From a checkpoint of a small transformer trained on Wikipedia: MLP 768 GeGLU.
MLP neurons of a small language model. Each row is named by its layer, matrix (down: output weights) and neuron, and shows model dimensions 208-303. Each number is 50 + 15 x the weight over its row's rms, rounded and kept within 0 to 99. A neuron's up and down rows have the sign that makes its largest values positive.
After each neuron's rows, "fires before" lists the tokens most often just after its 100 highest values on Wikipedia text that the model never trained on.

L5.down98:63 44 44 11 56 42 38 39 53 07 88 56 63 38 46 44 59 49 43 78 44 19 74 39 40 44 29 48 48 76 56 32 82 46 49 69 59 49 60 51 77 18 33 21 50 46 35 46 37 52 40 77 59 62 66 64 44 54 48 59 89 36 47 26 55 35 32 42 72 49 28 44 29 50 40 61 29 45 48 63 46 69 29 62 71 30 67 47 31 28 36 64 60 60 51 50
fires before: "1", "2", " |", "5", "3", "0"

L5.down255:61 56 38 47 81 55 58 99 35 60 59 35 44 54 43 50 51 20 73 54 31 47 29 45 60 53 82 56 63 54 61 42 50 49 61 74 30 42 25 60 47 79 72 51 35 52 61 63 51 25 51 34 36 35 31 50 54 70 30 05 59 41 35 50 09 46 63 77 25 40 19 27 53 36 31 00 59 31 53 47 33 41 46 23 60 29 51 42 38 53 30 51 21 56 69 70
fires before: "1", "0", "2"

L5.down323:43 64 89 65 56 43 53 52 50 34 70 76 79 24 56 79 37 72 54 39 46 48 45 62 63 38 55 29 35 49 36 42 60 70 21 64 52 60 67 39 62 51 66 57 38 41 17 34 73 73 61 54 50 75 39 44 73 65 61 33 51 47 42 56 45 49 37 59 65 55 88 36 42 21 67 46 36 53 60 58 33 53 80 38 35 65 45 59 61 52 41 48 67 60 48 62
fires before: "1", "2", " ", " which", " to"

L5.down307:58 53 73 48 22 46 44 56 70 53 60 62 57 63 56 46 78 51 55 53 44 60 35 55 74 42 46 58 58 49 56 45 57 48 40 70 39 55 33 48 56 44 21 54 34 45 57 43 32 40 64 45 38 62 30 65 30 62 39 57 50 61 70 59 45 32 63 24 61 49 56 56 45 49 52 55 69 95 52 67 58 38 14 39 49 71 50 52 55 40 63 68 48 87 63 58
fires before: " ", "0"

L5.down483:30 67 33 74 36 68 73 69 44 52 28 50 14 29 45 49 69 34 34 54 26 63 34 63 36 82 61 44 64 39 65 52 66 53 64 52 71 43 72 71 32 62 32 47 79 40 30 54 64 21 42 33 75 65 16 53 40 46 33 52 27 51 61 46 44 72 39 71 33 74 72 52 51 56 50 50 59 55 44 52 63 56 55 27 25 57 75 59 60 56 49 85 41 43 37 55
fires before: ",", " the", " his"

L5.down737:40 70 65 31 70 42 55 53 55 73 59 62 06 46 59 48 30 35 58 35 55 80 45 49 56 08 50 38 52 73 74 52 80 52 48 40 52 70 33 43 58 44 69 64 48 48 53 35 58 52 31 42 45 24 25 51 59 32 55 49 45 58 39 52 48 52 46 32 50 48 74 34 39 39 43 40 63 55 57 67 27 57 51 55 54 18 28 39 64 56 57 65 65 64 55 53
fires before: "==", "The", "===", "On", "In", "I"

L5.down46:65 42 41 59 43 48 55 95 42 38 40 73 32 59 81 71 56 35 68 73 59 59 53 52 62 67 47 53 66 53 37 11 59 76 31 81 50 25 56 52 63 45 56 55 44 79 75 37 34 38 70 61 46 39 27 55 54 43 48 24 59 60 41 36 37 59 61 47 43 35 47 45 49 43 46 58 55 64 56 40 40 50 27 47 67 61 43 47 62 43 17 48 44 53 59 49
fires before: "0", "2", "1"

L5.down562:65 52 29 56 33 61 65 52 62 35 56 52 60 46 65 43 66 54 45 61 23 69 45 45 53 45 64 48 65 48 58 39 48 84 49 48 63 62 69 38 36 48 39 69 44 65 79 64 53 37 61 49 63 78 55 33 42 28 81 65 76 31 46 47 37 56 71 77 32 46 57 28 60 31 75 51 46 26 38 33 55 68 75 29 38 33 28 07 64 49 46 59 41 52 51 55
fires before: " ", " of", ":", ","

L5.down207:45 56 50 37 39 66 65 40 30 22 64 14 49 39 78 67 43 36 60 44 72 56 45 54 65 37 09 62 44 39 63 48 52 47 42 59 36 29 68 47 60 78 36 33 43 19 46 40 30 47 55 61 44 54 59 58 61 48 51 71 19 49 51 49 63 65 34 80 40 48 42 37 40 32 44 53 59 21 31 64 34 25 58 84 54 32 80 38 45 17 65 48 53 61 35 45
fires before: "0", "1", "s", ",", "2", "7"

L5.down82:50 52 44 55 54 29 46 19 58 30 63 40 69 36 75 57 40 33 70 45 63 61 63 44 61 81 57 52 49 21 26 58 38 52 34 77 55 60 49 47 71 56 27 45 43 41 68 69 26 31 71 05 73 53 44 46 37 51 62 49 77 72 42 64 85 38 21 60 69 40 27 65 49 36 81 36 54 24 49 60 52 55 36 79 52 30 81 46 51 61 23 57 26 53 34 34
fires before: "0", "8", "5", "7", "3"

L5.down662:31 45 42 63 19 45 37 47 73 82 53 69 64 41 25 55 62 86 56 33 55 55 29 36 45 39 68 64 31 55 37 26 38 50 67 63 56 37 58 50 45 36 49 55 55 45 84 64 52 38 31 48 58 27 48 54 39 65 76 71 90 45 68 55 39 37 58 71 38 73 48 43 24 15 61 52 68 36 42 45 52 41 47 45 49 32 49 23 66 48 54 72 52 41 68 56
fires before: "|", " "

L5.down606:44 56 76 50 40 36 68 64 52 68 42 55 62 55 59 35 68 89 32 39 78 47 38 66 82 64 53 37 41 38 45 46 42 43 74 46 73 40 30 62 56 26 55 46 52 37 58 95 81 23 51 54 76 30 38 35 27 47 53 44 88 41 66 55 35 53 42 52 51 56 71 78 76 61 67 58 76 51 50 42 38 56 63 52 30 58 41 53 51 40 60 49 46 61 11 50
fires before: "0", "7", "6", "2", "5"

L5.down409:58 46 30 69 21 62 49 73 47 41 36 71 53 39 51 44 70 34 43 51 54 68 37 46 75 48 47 64 52 46 64 44 41 48 41 70 74 44 40 41 57 48 65 55 36 56 67 30 45 31 62 25 31 77 33 61 29 52 69 48 34 65 37 52 58 45 55 71 38 49 55 41 33 55 59 40 37 47 28 52 41 31 72 37 64 38 69 52 50 21 57 47 57 31 76 13
fires before: " |", "==\n", " ==\n\n", " of", " and"

L5.down532:41 61 75 45 66 62 42 45 72 52 40 69 55 59 60 70 32 57 47 54 49 44 47 35 16 69 56 42 56 77 89 63 05 35 79 61 25 69 64 57 85 30 47 43 42 59 58 43 73 43 51 36 39 46 53 55 50 54 45 52 52 35 49 57 70 64 68 38 48 32 68 31 56 31 44 21 38 56 67 49 26 51 57 38 68 62 55 66 30 41 59 77 55 59 40 54
fires before: "1", "2", "9", "0", " ", " |"

L5.down573:33 34 49 51 69 42 02 47 61 35 36 71 32 69 71 36 39 43 59 45 55 38 82 48 59 63 41 77 63 33 58 42 49 45 46 60 41 11 62 53 31 56 26 30 38 60 23 63 31 47 67 54 50 43 85 72 57 81 46 36 72 57 74 51 58 36 63 34 59 58 42 43 51 69 58 13 65 68 47 55 62 46 39 65 62 50 48 51 60 27 48 51 50 52 31 49
fires before: "2", "1"

L5.down74:71 48 47 59 41 32 63 55 62 60 42 61 33 55 52 65 27 61 70 49 69 19 90 51 48 53 41 73 41 16 50 51 49 56 65 80 55 71 54 45 58 56 51 53 59 50 43 46 58 68 56 52 46 71 50 33 48 29 41 47 62 43 32 40 64 70 41 52 43 64 67 67 35 34 71 46 38 41 87 42 42 36 48 53 59 30 33 55 58 42 74 52 45 32 50 53
fires before: ".", "6", "4", "2", "1", "0"

L5.down417:55 14 54 84 93 51 48 60 46 55 48 64 39 37 44 58 58 57 68 71 42 63 37 74 27 68 52 55 73 44 58 58 35 63 49 44 49 60 49 61 62 57 35 58 40 51 53 64 65 41 33 84 99 51 75 47 71 51 98 32 34 39 41 46 26 53 81 54 32 35 61 61 45 43 50 41 09 56 59 47 51 38 35 47 61 39 55 32 57 49 72 47 57 48 42 66
fires before: " ", " (", "3", "2", "1", "4"

L5.down690:63 29 60 38 39 29 32 33 29 62 53 23 20 64 55 63 35 55 45 50 62 45 77 62 63 43 52 56 58 39 53 58 64 58 47 45 41 49 52 06 37 49 33 59 55 40 44 71 79 65 40 38 52 20 54 38 44 58 41 41 62 58 67 55 33 43 49 23 26 44 28 49 36 39 33 57 28 03 26 43 44 55 51 50 46 53 43 49 68 49 41 43 30 53 68 48
fires before: "2", "1", "4", "3"

L5.down400:64 44 82 45 72 37 64 43 61 52 51 31 47 45 58 14 42 30 71 33 64 58 83 73 61 68 47 56 46 26 39 27 59 63 31 45 35 52 54 46 35 45 32 54 43 59 29 38 47 74 50 81 54 51 49 55 36 63 48 62 41 28 55 48 53 41 46 38 59 57 45 30 38 61 26 24 38 78 43 63 87 57 36 41 54 45 27 49 51 65 37 38 34 66 46 52
fires before: "1", "2"

L5.down500:36 47 24 22 66 88 33 75 52 61 55 46 56 37 40 64 66 21 20 57 47 43 71 64 71 53 55 37 64 45 61 33 49 52 47 44 44 40 46 38 55 38 44 63 43 31 49 32 48 64 41 43 45 63 51 60 53 49 42 40 54 72 59 59 42 63 50 56 52 49 19 25 42 45 21 59 86 39 52 41 34 42 38 79 48 31 37 45 79 60 59 53 39 57 37 44
fires before: " |", ":", "′", ".", "5"

L5.down739:62 47 49 48 72 12 56 50 40 38 60 43 42 62 84 45 35 34 68 59 60 31 63 36 58 81 59 48 31 54 36 74 56 57 25 30 16 63 50 45 55 57 42 30 27 78 55 35 48 49 52 39 62 25 50 50 28 44 31 62 63 23 49 52 56 60 65 26 49 28 45 56 53 50 58 50 39 43 52 48 54 51 43 29 48 45 61 60 45 31 48 44 40 46 44 60
fires before: "2", "1", "0", " ", "9"

L5.down701:51 27 67 28 59 68 46 23 29 29 68 45 49 50 41 48 45 55 32 15 55 31 65 50 51 59 28 41 42 54 43 72 48 56 55 25 60 24 66 57 36 43 43 41 47 69 37 19 74 35 21 39 52 45 83 34 41 45 67 59 59 48 54 58 62 47 57 66 46 45 65 47 48 40 36 64 44 30 39 29 39 51 68 60 25 71 57 34 43 57 67 72 73 49 61 44
fires before: ",", "′", " |", "0", "1"

L5.down327:53 41 34 38 70 72 88 78 43 32 53 43 39 50 75 13 47 47 56 48 49 50 58 37 53 80 70 29 40 45 36 37 46 66 26 44 32 41 44 87 79 59 31 53 37 59 78 28 42 26 58 40 64 43 61 50 44 60 40 46 12 70 38 63 80 49 44 81 49 32 52 56 41 66 45 56 52 72 51 21 57 47 49 35 54 62 58 61 49 19 24 40 54 52 41 38
fires before: "0", "1", "9", "2"

L5.down105:42 44 42 66 47 65 82 59 36 47 50 26 62 37 63 43 74 55 48 61 48 56 11 50 30 51 57 57 40 71 32 34 23 73 17 42 39 34 52 45 42 56 67 25 38 26 73 49 44 17 57 76 61 65 42 42 51 43 59 48 14 54 48 64 48 55 50 65 44 33 43 60 53 71 56 55 32 40 48 64 59 46 55 53 65 46 48 61 48 37 39 58 58 50 58 65
fires before: " |", ".", " "

L5.down518:46 41 54 35 70 74 31 38 58 17 58 23 40 66 59 57 25 55 31 34 82 35 55 38 54 71 66 84 64 49 70 42 70 30 67 57 54 62 60 37 59 44 47 54 52 42 40 58 53 57 66 52 46 31 48 72 26 27 43 47 68 40 66 42 33 74 43 74 46 69 71 74 33 26 32 40 25 45 39 33 48 52 61 69 68 47 49 82 49 48 45 61 10 52 79 76
fires before: "2", "1", "6", "9", "5", "3"

L5.down365:62 68 63 62 52 68 30 53 39 72 46 69 37 56 54 58 48 60 32 52 52 47 65 58 62 76 58 30 42 64 85 43 51 55 47 57 59 80 56 42 33 46 34 64 50 62 46 60 54 55 47 21 49 41 20 22 44 70 43 59 70 75 53 56 50 46 73 19 17 39 72 61 52 71 59 74 33 75 70 38 39 62 48 53 37 47 43 55 57 46 53 55 61 48 42 59
fires before: " |", "6", "7", "3", ";", "–"

L5.down471:42 56 39 52 54 48 52 55 18 25 37 71 52 45 44 45 51 48 72 52 41 40 50 41 50 40 64 37 50 55 40 47 58 52 41 58 81 32 42 66 62 43 38 56 35 48 30 49 59 49 34 71 63 25 51 54 36 45 49 49 47 30 67 37 22 60 62 38 60 40 46 51 48 62 42 39 63 40 50 40 54 51 55 42 03 62 33 24 33 43 54 34 83 31 50 58
fires before: " |", "–", " season", "0"

L5.down683:69 52 65 60 26 46 85 42 36 43 68 34 39 55 29 26 30 46 55 27 65 56 55 36 33 88 52 67 24 31 73 60 54 68 57 40 54 71 44 30 38 52 64 76 58 59 50 56 23 60 66 42 58 37 37 45 77 36 44 80 87 46 65 73 43 63 32 35 51 65 26 78 49 48 32 67 40 58 31 61 38 66 70 64 37 58 65 58 41 73 54 50 20 51 54 60
fires before: "2", "1", "3"

L5.down580:44 55 55 19 41 30 35 62 65 47 60 57 76 81 39 69 45 45 45 51 37 54 52 78 56 99 60 31 56 54 51 37 69 44 37 57 59 46 67 34 46 63 33 49 31 47 76 65 45 54 65 57 64 53 21 63 41 24 39 64 41 62 22 45 41 47 57 43 58 72 66 70 50 56 50 53 29 71 46 32 49 68 59 51 47 70 42 68 43 74 36 79 43 56 45 60
fires before: "|", ".", "0", " ", " |\n"

L5.down27:61 41 43 33 29 79 57 50 27 35 38 71 44 52 57 72 63 76 41 43 52 45 51 45 42 85 24 47 52 68 61 46 41 43 19 89 19 48 56 43 54 53 56 59 76 44 76 67 45 31 69 50 21 44 41 32 25 48 47 53 57 72 49 29 40 34 60 61 58 65 64 41 53 27 61 44 61 26 52 47 39 29 22 50 34 44 70 75 51 56 26 82 46 81 30 37
fires before: "0", "2"

L5.down545:43 52 34 22 56 60 50 52 58 38 38 78 48 56 53 28 54 28 35 58 37 58 45 47 54 38 37 29 51 75 49 45 53 68 68 68 25 62 62 30 79 47 54 80 45 82 62 48 79 56 67 34 65 60 55 43 44 44 45 55 53 35 47 20 74 33 58 71 34 21 70 50 57 65 34 33 59 46 51 58 57 32 71 63 47 46 61 33 20 34 49 82 39 36 65 30
fires before: " ", " of", " $", "1"

L5.down132:52 44 59 77 31 47 65 67 43 59 20 19 62 35 99 35 46 47 57 68 54 54 33 50 34 63 25 30 44 66 52 51 38 56 38 61 55 50 65 40 21 56 54 44 47 46 30 53 47 51 63 39 61 32 62 36 61 53 49 55 76 34 37 66 12 73 32 49 70 72 45 53 29 32 41 93 57 30 47 55 80 59 42 31 75 52 45 61 63 43 35 53 26 83 35 59
fires before: " ", "2", "^{", "1"

L5.down623:60 44 30 66 60 76 62 58 29 41 36 38 48 28 50 61 48 47 60 83 21 48 51 19 27 57 43 56 37 14 48 64 54 49 74 40 41 22 56 35 41 44 28 65 39 18 47 33 63 38 57 34 65 53 42 48 59 29 54 49 58 56 34 56 51 63 51 81 64 70 49 57 55 50 50 38 54 22 78 46 37 50 41 37 46 77 65 43 11 57 75 58 54 58 20 46
fires before: " |", ".", "\n", ")\n", ",", " and"

L5.down602:34 60 38 69 71 68 51 62 46 66 37 88 80 59 58 15 43 50 76 37 70 42 45 75 54 59 80 53 51 43 57 38 38 60 44 72 46 44 61 30 46 11 27 38 39 44 57 68 72 46 38 70 40 40 65 62 34 67 45 35 87 24 53 60 54 35 49 50 80 53 52 59 47 72 49 32 72 53 60 48 62 58 27 34 67 54 66 64 42 52 69 51 41 42 72 58
fires before: " ", " the", " two"

L5.down462:52 50 54 48 77 78 53 50 77 45 61 61 56 58 47 63 48 53 67 63 54 48 73 23 42 56 34 83 54 34 56 50 24 54 07 49 74 50 45 28 51 57 15 60 40 67 67 48 55 68 74 30 73 85 27 65 43 47 53 47 52 60 37 56 59 49 35 60 52 51 26 24 70 66 59 47 45 33 52 56 50 31 38 63 80 63 65 47 46 40 66 40 37 65 46 29
fires before: "1", "2", " "

L5.down444:69 48 43 43 64 43 70 30 37 51 34 48 34 35 59 76 36 57 31 67 42 57 21 57 44 55 33 51 43 38 53 66 53 42 52 45 38 41 82 38 62 93 19 56 40 74 64 42 67 42 44 57 63 63 53 38 24 50 69 39 43 41 56 41 29 63 45 61 47 23 47 70 37 30 32 39 39 49 30 40 66 60 61 60 53 34 44 38 51 16 67 82 61 65 67 26
fires before: " |", ":", " and", ","

L5.down482:56 48 66 61 55 70 56 68 46 46 33 59 21 60 61 48 26 80 59 45 48 52 35 23 49 45 38 43 42 43 46 26 50 58 37 79 71 51 67 21 49 79 83 33 49 43 71 61 44 43 75 70 37 37 51 63 59 48 58 32 62 62 67 67 45 43 55 58 66 56 56 59 13 51 57 49 43 26 44 42 73 37 38 39 35 34 33 48 55 51 58 53 60 69 75 62
fires before: "8", "6", "9", "7", "4"

L5.down749:32 34 41 43 53 36 63 66 61 32 35 38 52 53 48 53 46 52 82 19 68 59 36 42 72 42 29 67 69 39 53 76 59 81 57 46 13 45 43 30 42 60 50 37 50 56 50 99 45 46 44 58 34 28 50 77 66 51 46 44 70 45 35 45 57 61 55 52 53 51 35 57 45 66 64 54 72 09 43 78 48 38 67 64 69 36 58 80 46 43 27 62 47 33 50 48
fires before: "0", "9", "4", "5", "1"

L5.down723:59 40 83 54 45 74 73 80 42 49 51 58 65 31 61 63 48 27 34 34 39 37 50 34 25 68 36 41 56 57 66 24 36 55 56 62 47 67 21 40 41 67 63 55 56 64 59 55 38 53 40 53 64 96 53 51 74 31 43 38 39 58 63 51 48 36 54 26 61 66 73 18 67 50 58 59 63 29 48 42 41 24 17 51 46 36 52 17 48 61 52 55 43 48 69 81
fires before: " ", "2", "1", "3", "8", "0"

L5.down653:67 76 76 39 55 65 31 60 36 44 47 54 37 68 77 54 45 43 72 58 54 48 55 41 45 57 37 50 40 42 34 50 41 47 28 55 32 61 59 37 59 62 50 33 50 61 65 16 48 31 45 42 54 35 48 85 39 11 42 38 39 73 35 37 29 54 44 56 56 35 33 64 48 40 31 52 28 48 40 08 56 38 44 14 78 44 55 62 50 24 31 37 71 50 67 55
fires before: "9", "0", "2"

L5.down684:29 70 61 47 62 43 43 77 48 51 40 45 30 38 45 57 78 67 37 55 90 49 39 69 42 49 70 35 67 68 46 38 59 72 76 67 40 64 55 38 61 54 54 25 54 55 46 36 80 51 54 29 18 83 43 36 55 68 34 60 77 59 32 26 73 62 52 41 48 51 59 70 44 70 57 44 57 45 61 81 62 50 77 52 60 47 40 25 51 46 67 48 63 55 53 62
fires before: "0", "9", "1", "2", " ", "7"

L5.down600:55 45 30 43 50 49 57 59 67 44 53 64 40 46 36 32 56 47 56 38 54 57 50 61 66 54 37 60 49 41 60 23 46 60 35 51 32 32 37 36 65 45 68 40 51 35 43 84 60 55 59 41 50 56 56 10 30 47 41 15 25 39 72 25 42 52 43 55 26 59 61 63 44 66 65 43 43 34 63 61 51 68 33 44 44 40 41 67 49 45 57 53 60 58 60 29
fires before: "9", "0", "5", "3", "7", "2"

L5.down15:71 51 48 57 48 38 31 20 41 52 39 45 61 52 43 57 45 58 31 34 63 69 43 50 51 35 58 66 45 65 14 46 32 53 27 48 27 33 55 21 57 41 52 64 45 48 70 68 72 60 55 36 38 51 17 66 43 54 58 66 30 68 57 44 67 67 54 57 66 74 63 46 52 40 62 49 69 53 04 62 32 44 55 38 72 30 55 34 47 60 42 72 47 37 53 31
fires before: " ", "0", "1", " a"

L5.down435:78 65 62 55 56 50 62 43 26 45 65 73 59 62 51 38 18 42 73 48 38 43 70 20 48 18 31 45 47 40 47 42 53 55 49 77 26 54 56 24 43 52 40 50 65 34 35 47 60 49 24 40 42 49 55 48 47 24 56 44 65 59 64 36 13 55 68 50 38 57 31 52 82 47 71 24 55 55 56 52 74 52 53 42 35 35 78 70 83 45 48 33 42 61 50 52
fires before: "1", "2", "9", "0", "4", "8"

L5.down586:41 37 64 57 37 47 49 39 37 47 29 42 34 62 48 60 57 33 24 59 43 42 76 24 23 24 60 50 60 49 62 46 49 52 53 75 47 39 34 58 39 80 53 54 61 17 57 74 55 30 44 50 64 35 64 46 74 71 73 45 39 77 63 39 39 17 36 79 53 67 41 74 44 41 45 30 30 38 47 28 48 33 30 50 52 52 77 35 55 62 20 35 59 57 69 59
fires before: "0", "1", "}", "2", " in"

L5.down236:51 50 40 44 32 37 40 53 72 80 39 66 60 78 48 63 28 56 33 77 39 64 58 90 31 84 63 32 52 50 57 47 65 45 57 52 29 36 73 28 44 70 44 61 36 28 74 69 37 60 63 51 54 72 48 56 55 42 73 40 42 96 61 53 50 42 47 83 24 39 82 61 49 49 41 42 36 53 66 19 45 57 45 48 58 60 51 61 50 48 47 64 46 70 47 28
fires before: "|", " |\n", " |", " ", "0"

L5.down300:42 61 50 47 42 60 56 55 46 66 49 49 38 52 53 44 64 49 53 49 52 70 43 52 46 00 52 61 53 60 57 53 59 51 55 48 45 47 57 50 44 44 47 99 55 53 56 48 76 54 48 40 45 49 38 53 53 51 46 51 54 50 53 50 32 64 49 46 50 47 57 50 49 49 51 52 45 74 45 53 53 48 50 59 47 54 35 46 48 57 49 60 54 52 53 51
fires before: "==", "The", "===", "On", "In"

L5.down202:36 45 59 64 60 58 63 50 38 46 57 32 43 55 68 52 42 55 47 58 35 45 30 45 42 49 33 56 46 32 50 41 54 36 61 60 62 73 55 37 42 58 54 40 39 46 61 26 75 68 62 61 23 63 86 56 64 63 40 32 18 67 75 62 50 66 43 66 23 58 55 52 56 39 29 47 68 33 57 41 41 46 51 55 57 49 59 71 37 00 59 34 43 70 85 45
fires before: "0", "1", ",", "%", " years"

L5.down563:49 81 33 60 28 53 28 52 52 49 40 23 23 65 34 76 41 70 43 57 43 25 85 28 35 36 71 74 46 66 31 42 50 64 50 60 69 82 65 32 43 74 71 35 71 39 76 55 70 93 40 56 39 59 61 13 57 48 70 36 37 62 56 56 54 33 45 36 70 54 28 61 39 55 43 57 19 46 87 69 48 47 78 59 81 39 62 67 54 27 40 52 54 39 53 57
fires before: "9", "8", "7", "1"

L5.down326:56 42 49 42 82 33 45 51 39 46 67 62 68 56 75 61 46 37 40 53 77 69 40 23 62 51 49 66 68 26 86 63 51 78 37 59 40 66 53 26 54 72 38 39 24 35 30 72 44 61 48 80 69 82 41 62 49 33 61 73 72 56 37 56 60 60 41 53 57 61 53 18 59 51 30 28 80 74 63 59 59 24 30 43 48 61 49 73 37 58 60 54 44 54 46 56
fires before: " ", "2", "1", "3"

L5.down317:65 55 31 43 57 19 52 42 34 55 38 48 36 42 33 40 29 37 27 44 59 74 51 74 41 40 40 36 58 39 61 47 71 27 48 18 45 66 41 46 40 54 34 53 44 57 49 74 04 69 30 71 49 31 50 72 64 62 76 82 51 73 64 42 32 44 32 29 52 39 71 41 74 58 56 59 45 38 56 46 48 51 35 57 50 34 47 40 42 55 25 53 35 68 32 59
fires before: "|", " ", " |\n"